Weights of a small GPT-style language model, trained from scratch on English Wikipedia.
Architecture: LayerNorm before each block, learned positions, biases, tied embeddings.
Training: 614M tokens, 9840 steps.
MLP neurons of a small language model. Each row is named by its layer, matrix (up: input weights) and neuron, and shows model dimensions 32-127. Each number is 128 + 24 x the weight over its row's rms, rounded and kept within 0 to 255. Numbers have three digits each.
A block is one neuron, or neurons of one layer that tend to fire together. Before each block is what it responds to, as a language model described it from the Wikipedia text at the highest values.

Responds to: Coordinating conjunctions, mostly or
L3.up32:109123110141131107180135151112110138088128132143136114125120105154133143118157114128144083102152122158121136155128134187144173161139088168150124125097130122123123117122131110132136127132132125155182143122147149103114174063128154155134102120132117167122159108167150146153182122162130130113
L3.up296:154093129123135119141128117139118087136120121118114082167153127115137169126184132096148154077161117118113120102158122104112157134143133122118159150109130173086093128106123111156153131136168135122137142152106095090154159123129106148143128177176121109100113128186132147146156110194111137160
L3.up391:127123150156099170136155103101162125108061141119146166144102121133127141115147125056105157110128113146147133163093087126113086096154133135133151136119103137143131147109070106146170171140135128139152131104153119154130136145123161124097100157150119146101098081127096136101117160172142127133
L3.up416:134124133117128110137128147146089098135141157134110134136112111139132153093157097139168089106115148140153128155157176158212168152155103100117118151082131144096104148109157099147163145124135126133190135114136163142150140084132158099101098150145077118135123119164148131142149110155160136083
L3.up434:143110153156091111133123114121105133141115125167138141120122073104133170113127108117152120107144144157152110141139157143149095152124110117119127178114130120082082126112106098148138122124161141131188139107077145121156115085158110134118095110136119098154158114117136095148174177094145135146
L3.up461:139119151108199106132109161103113126102135153139099120137135126104107142103121132150118115135103116134145116124092142176127136160109099106148169089123145127186123109119146132146135166098103113086209133119154164100167157044140164123143107127107110078128125121143118126159167144163138136119
L3.up616:112104113145109111149148139080136139147102092131114111127104145125129122136148113107153134094123153119129115151096145180131139139133142129158147088088139162105124093117103135149142161124157134125206117136128158103146146156093186108084082169115088141100154130111157143136120126152140085162
L3.up673:134081108124126120141144148110111088108119111116126127109122123085146121147149135106109138121107131154142121180143159147123145128123116130115164166119147148100121101114108125169171102104123118115171167140151157082151147133140125134136098157129122095077116105175140166130157167182122101133

Responds to: Continuation after number separators
L11.up566:141130122104123109158157165108147084145146088145130123161145175141127195153124099108140109168153124080146150109126143134119115156146135152133147140114153128158110131123113136109151079139130117117083113098153132127149146092111141135152115106110092137095144060089104112126122149095154118133

Responds to: Decimal digits and continuations
L10.up126:154106114090103124129127129149109093168122104117132133142143123166107151097129088147106088121107124116125099120131139144117136130128111102125162136111114110158100121125158168112200056106119101161131109105114085152158100108140125096133132132131100141124099074144114114144130115159126119147
L10.up156:132108092108123096160154167128128105129103116109142121123189091092134131127143116165095120129127131164170168133150094070082160123105124150144136181124137120138123134112134128134114138122134140108165095085101089133116088070108084130128140107126122150095116087128158138101108138148131112130
L10.up839:179125107117120116155107135125179121148096094135115112169159124087113159123148083161122134150101125138122156181137143109177126128132129148142125094088154171153105136112120108109136169090126127133173130131149123109097139128132120136107092118132067144088139130134139180065128125115067132102
L10.up942:153100098061133098141130124143120157136104139162121133123119113132136143147102167113061155143143123122141115112106169144158120180110120104167085121112159156165159118104085113183136115116123133094160137127106124111112165124096128132112105131109115130124127113181108146118143139169143118106
L10.up1138:146078101103141129133116122141142104145138161109126131103134122131118106101104088077112085125144166130175147139138129151132123163173109135097106154095147161128110092112170134114175133152148118204125152111141113164163135107118093127139139149150080141074121108125107126133142106133137125075
L10.up1234:166128074094106164124077129111138118171098100135132140092154107133135132115153113153077104137107170105120093108127145142145150105161127176102152128122160151161126133127149156116120104115156110143155134116127093117154170103152102135123111142152086138099133088119108109122124137138133138124
L10.up1481:127057120133155091122154094124149164135112116104089132128165113119153128120143125133099091098109178130115118156127130140133177131120104114130113123111153125164102127114115168073173090134162123149087164111140119143097177100097135153152125163139113123107137122117116099117134111130106162132
L10.up1492:194112137099135130141112133090140091200138129139084139155125120128146126121103086121114106127108126145122130142150117141124134125143156132101134126082149188134090130100118127133172146119178111155124184110158145128147131135154113122088119129112128063140103152142182135139132119099098166121

Responds to: Attributive adjective endings
L11.up1190:120143112125137111100131152082104141140129097165115133120124142145131154137176122115118133149092119124144159125113096109169128133116080127175094106178153121158113074104161115140097129119102107124118137128119116139111144082127104165125138125112135140127087127167110110103126110128159156086

Responds to: Modifier before plural noun
L10.up158:130140139105138122142158160106110090100121167097160122115105100121122125096148096114138170086132137116148162134136144096142133153129122121105173150135136103109095090102164136123139130120096132049136107125118137117144156096095110104109129156098139152105164099147113141140110139120157128145
L10.up253:112151122117128138131157102115138150145139104096088111094144154111130210126135146161155143120077132152132195146136148128168168165119105121131136175137109122132087111106136099150119116136118148075109143109133153109145148127151084121109124157112079092139094114165151114110101152153122125078
L10.up300:077147102095121123123132172131157118150111127113081090116150144150143137105115123110138141123130184106106111125131139111135154160146122112132130159147120119138074108107149114136148133128115125082115129136114143097130114124104137125115130122088151057112129120130149105140099174169072114131
L10.up691:146153091087129131120141127127118120137119101168125115146136099110117107101116073134133121090111167141111161119156175118180144113107121146094123190136122099098118052110144136117122085163114089119163139115159117160122154106094136151107141109095145129090153137139103130114157046122143153151
L10.up915:166120136125118126120147139154119096121092149141151108119138135119120096105186109109115148131088166121133171111096147111148111135116136162104141156136111130137115092120171073127141079119149109181130128139157153167149193114152082119125170135134094115117133104118151144158112112116133143118
L10.up1164:144130093120110131098168131111163111127120139147094143152114155119127145100180135147153172069125127134108161186095160114146181121137093144165150160145137115152104125105133125135136090132131138121114116096130127138114102134150143108129125104087117126114128084145112144114145125117125141134
L10.up1498:128114116112131146104115166127129107100178080134109105091145113105125147125129129173132179111099160132175148154136149112115129139087100101142109149157144116132097114101145122146088096168142131111146073103126160103134126064107093160127131128096118124117094092166110109136137138150123161125
L10.up1509:163142143101148150104114112169137101138126125115070112081097157134124089116138116148144130090134182132138160156093149124148124133104121194087131136103113133110142093113157141088146108140131116129110137146101157115095204099125136127130140105111119171080118120152117115141107109129146146144

Responds to: Word-initial fragment starts
L10.up135:108117082171075094111095127096147094113113087146133163129131171126123107149134178154143149133120136132118105150162156139119137150157152146137135114129116132108124115114129109098181165135104126120147169146132124180143191123168146122141103179108094160133100126128154144085135113112117156111
L10.up410:109101106118139121119139133099144121151162130116123074079101095125126138073088125098112134111134153111125148108127182119129116190145118130137144088121117113116130124123216145117148099147102116179122140098113117156153100081147143144108134080143156129116130141097097088132130132086115102122
L10.up460:092089118126115075117134120118142129147096126095167080157129136143153149114149129126117124120158148191102085169145145170172172173112131165157133135113123140123140114123144139092104099091117141151123161112096101165097090091158113127131153148147064110126151114145106147094142069092116154135
L10.up581:124124097116137099147112143112127116127113158154160147108122127121118103107120125149118121109145146136168102100133151173096100134123139167129104126110141128136141102126112128197168104101115134119158161129178092149147151087144155112105134138126122132119098135158146125164178122119117083094
L10.up740:150115141115129108165078142086140111151129122132119122140174148146118114106127115162106142101118167142126141155093127128104150114162139122099178148100121114127121113116137135122089109113120098146155148084147061172113107142124174130121107184126092107123101141201124108122108123096109140106
L10.up766:117140111137110099136126127125144142136117136118142154122104148109143136092108149129097153074148111168131107143133103143127119094116154170122187145113130148104150130129133141107151105152121145122141215131171096145147154113155173114115138141134122153087106106121158116118149132109154116135
L10.up856:103133126118108097132136127085141071165124112092145138128134146061147138076130136120132132125110131142114100160158144175131153124131129120117153145145120126144119104136111115119152124115111125145154148111168100170137155141143141164134106077146128146150117117082156109109154140144107134124
L10.up912:111141121126080135135173135097120128110084130128091122170130110149136121132098123166106099132138089145116096132085168185139145121161135160145156129081138174149163134118149123120124114122126112155150137148129099129183103136118119130123161097085099150101167124125121144134144100158180166124

Responds to: Pre-nominal variety adjectives
L3.up60:145095109162125131105114125137134119140088123114098129110164134111140130119080122103115128154123122134112133107173140128144090108154090106162123168098113122147121147099122130127168099129139126127132132148173115196124151149104159108090127159115121081096124143139126163151127096122130123130
L3.up544:150127113162099127125147149126120163147142139127085124111092112139125109131155157136156140125141185116138119158140136139110154119154092141111113113106100124135112138105142100125135117143146150149132127139108137119118156131157185116127102171116104144129086142118154137161186143132092122149
L3.up725:159133126169080114132127115123142113163151096165121133111150116122133118092166118128120203145151110155111143133132151127125129130139128109108137107121113110092110125111127105151105111128158121140152143121131080163111124141171116123131126170128099117137124131139147152162136131125138158132
L3.up996:140135108194109095142145112118134163132113125093074145108173148128129147111110137098117156153120150120139136149151170124193148131182136120098143135094095111125118108112143131117152137146149118132154152147169120167141166118118143121131106133098098128127125137106137153144147093097135148113
L3.up1004:120121132129148122119143133137132159124134113161083100101145078139109147063111066105131181135150170146176133101084174154142149143121104101119098092149108085149086142107183113186148106157155131105113123124121091161144127151109138147112069109167099110139105096132132120159166173117114139107
L3.up1069:118143076138194126154143136133104134103100174172138132150130107156129136094157144156134172129065130148128168167142154143142202132103128094154114118082144134160120104105128125143169126131130136135127125150085153122120145118106155133126134108100125113100125115110111136169123161122108135091
L3.up1189:132138101149099153144152116155148102151112117121106120069103140157120154124166159106099189138126094142170127129139144140124136116191102126094141111127103102161133147118117087138130135116152131142165167138101097130150164125158175142140118153144124128148096124127107162145172125120109148125
L3.up1490:162120063136115125130125151145137079095123121139093108094126146096127126086153174091060151131092142136131125104160143104170130135160169121093168104125152129139106117112094119151164133122126106104132138146151106109122205139115139115147078122135114090117155149148136136092115105150129139134

Responds to: Word-initial "in"
L11.up173:096098151129133110174219113101149140130144121124119110108123143188133119087138153163118137157159149116134132107139140129111130150166136199123153099093101111110134119115107092157121131124066130152100118091107126142131138143105150126111102149137121148084141123159092147116104108134166135106

Responds to: Colons and word-start fragments
L3.up219:098164117196101166147196156122117096117103107132137128136161107156119148136121152132155119114102146153130137142127120105090136142127135147139128128117115121145134157117118126127173156163138124145107152121123123150123178122133159150179112133083078155129128140121149118106124115138117147136
L3.up347:127130124171084119155173153072149154112138130092106099107109143143123171114108116116131105133149127132140099115106107142104159166158149159130128124098116107175118125117130106135151140118083111152130131130154096143127118052099164123159091139135064118148117124147116130135160109120118124122
L3.up393:129126106163108139152174106086147140155112137098133138157113129134133129108153148142144121102126126149127118146138114132104137125189145163114180114096072146107137130115113087115187142169122123081129111095164123157141120127162147154120131145118095151089134108131133155122161128115159125127
L3.up684:114144144118156124113132121124162173090086173126135127109138152141126109125149149137105186128104134130145126137134121118122100120124169127141092087149131116112124094107116146102207167158130130121108136141084106166135107116087157132133137122124111160131128158108143113115095144143108135110
L3.up1123:088126117158101163140171135158145139115142104073123072106126096125146136099123121148088179124075131145105148145149093126170108109095127105120129104117127122158129133123158153134129116160112132101146163153139107161172086176107114132150128132145119129086140139114141159128142071169114140156
L3.up1163:107129122167126130192149137151128131107159153175132078069123136137132146100114126133110151141107135143117148135126135165115158159119133130128165133132141089129129128127145127128170113084128108130161139110142129129143136091148117113109135135091097117139094134114084160133168096119121118094
L3.up1434:176116070124119127168137132151145114119135156113124082118114117159145106132083120098112154102120113104128119121171116152120124099126147116102140165106139185136135135107172165153192143098106124107119183128125073107132137134136143128131122108111115151072143103143116131120147143147095131153
L3.up1465:099095141161140130222119147109139159149084105104134126130150113175120141156107175126187124133133113167127128144138122164145152149157118174176115127132145126107129141124115143092154096175109110059125138119123123175110111091192152152092144146109113144125149147136130158086152145119132108141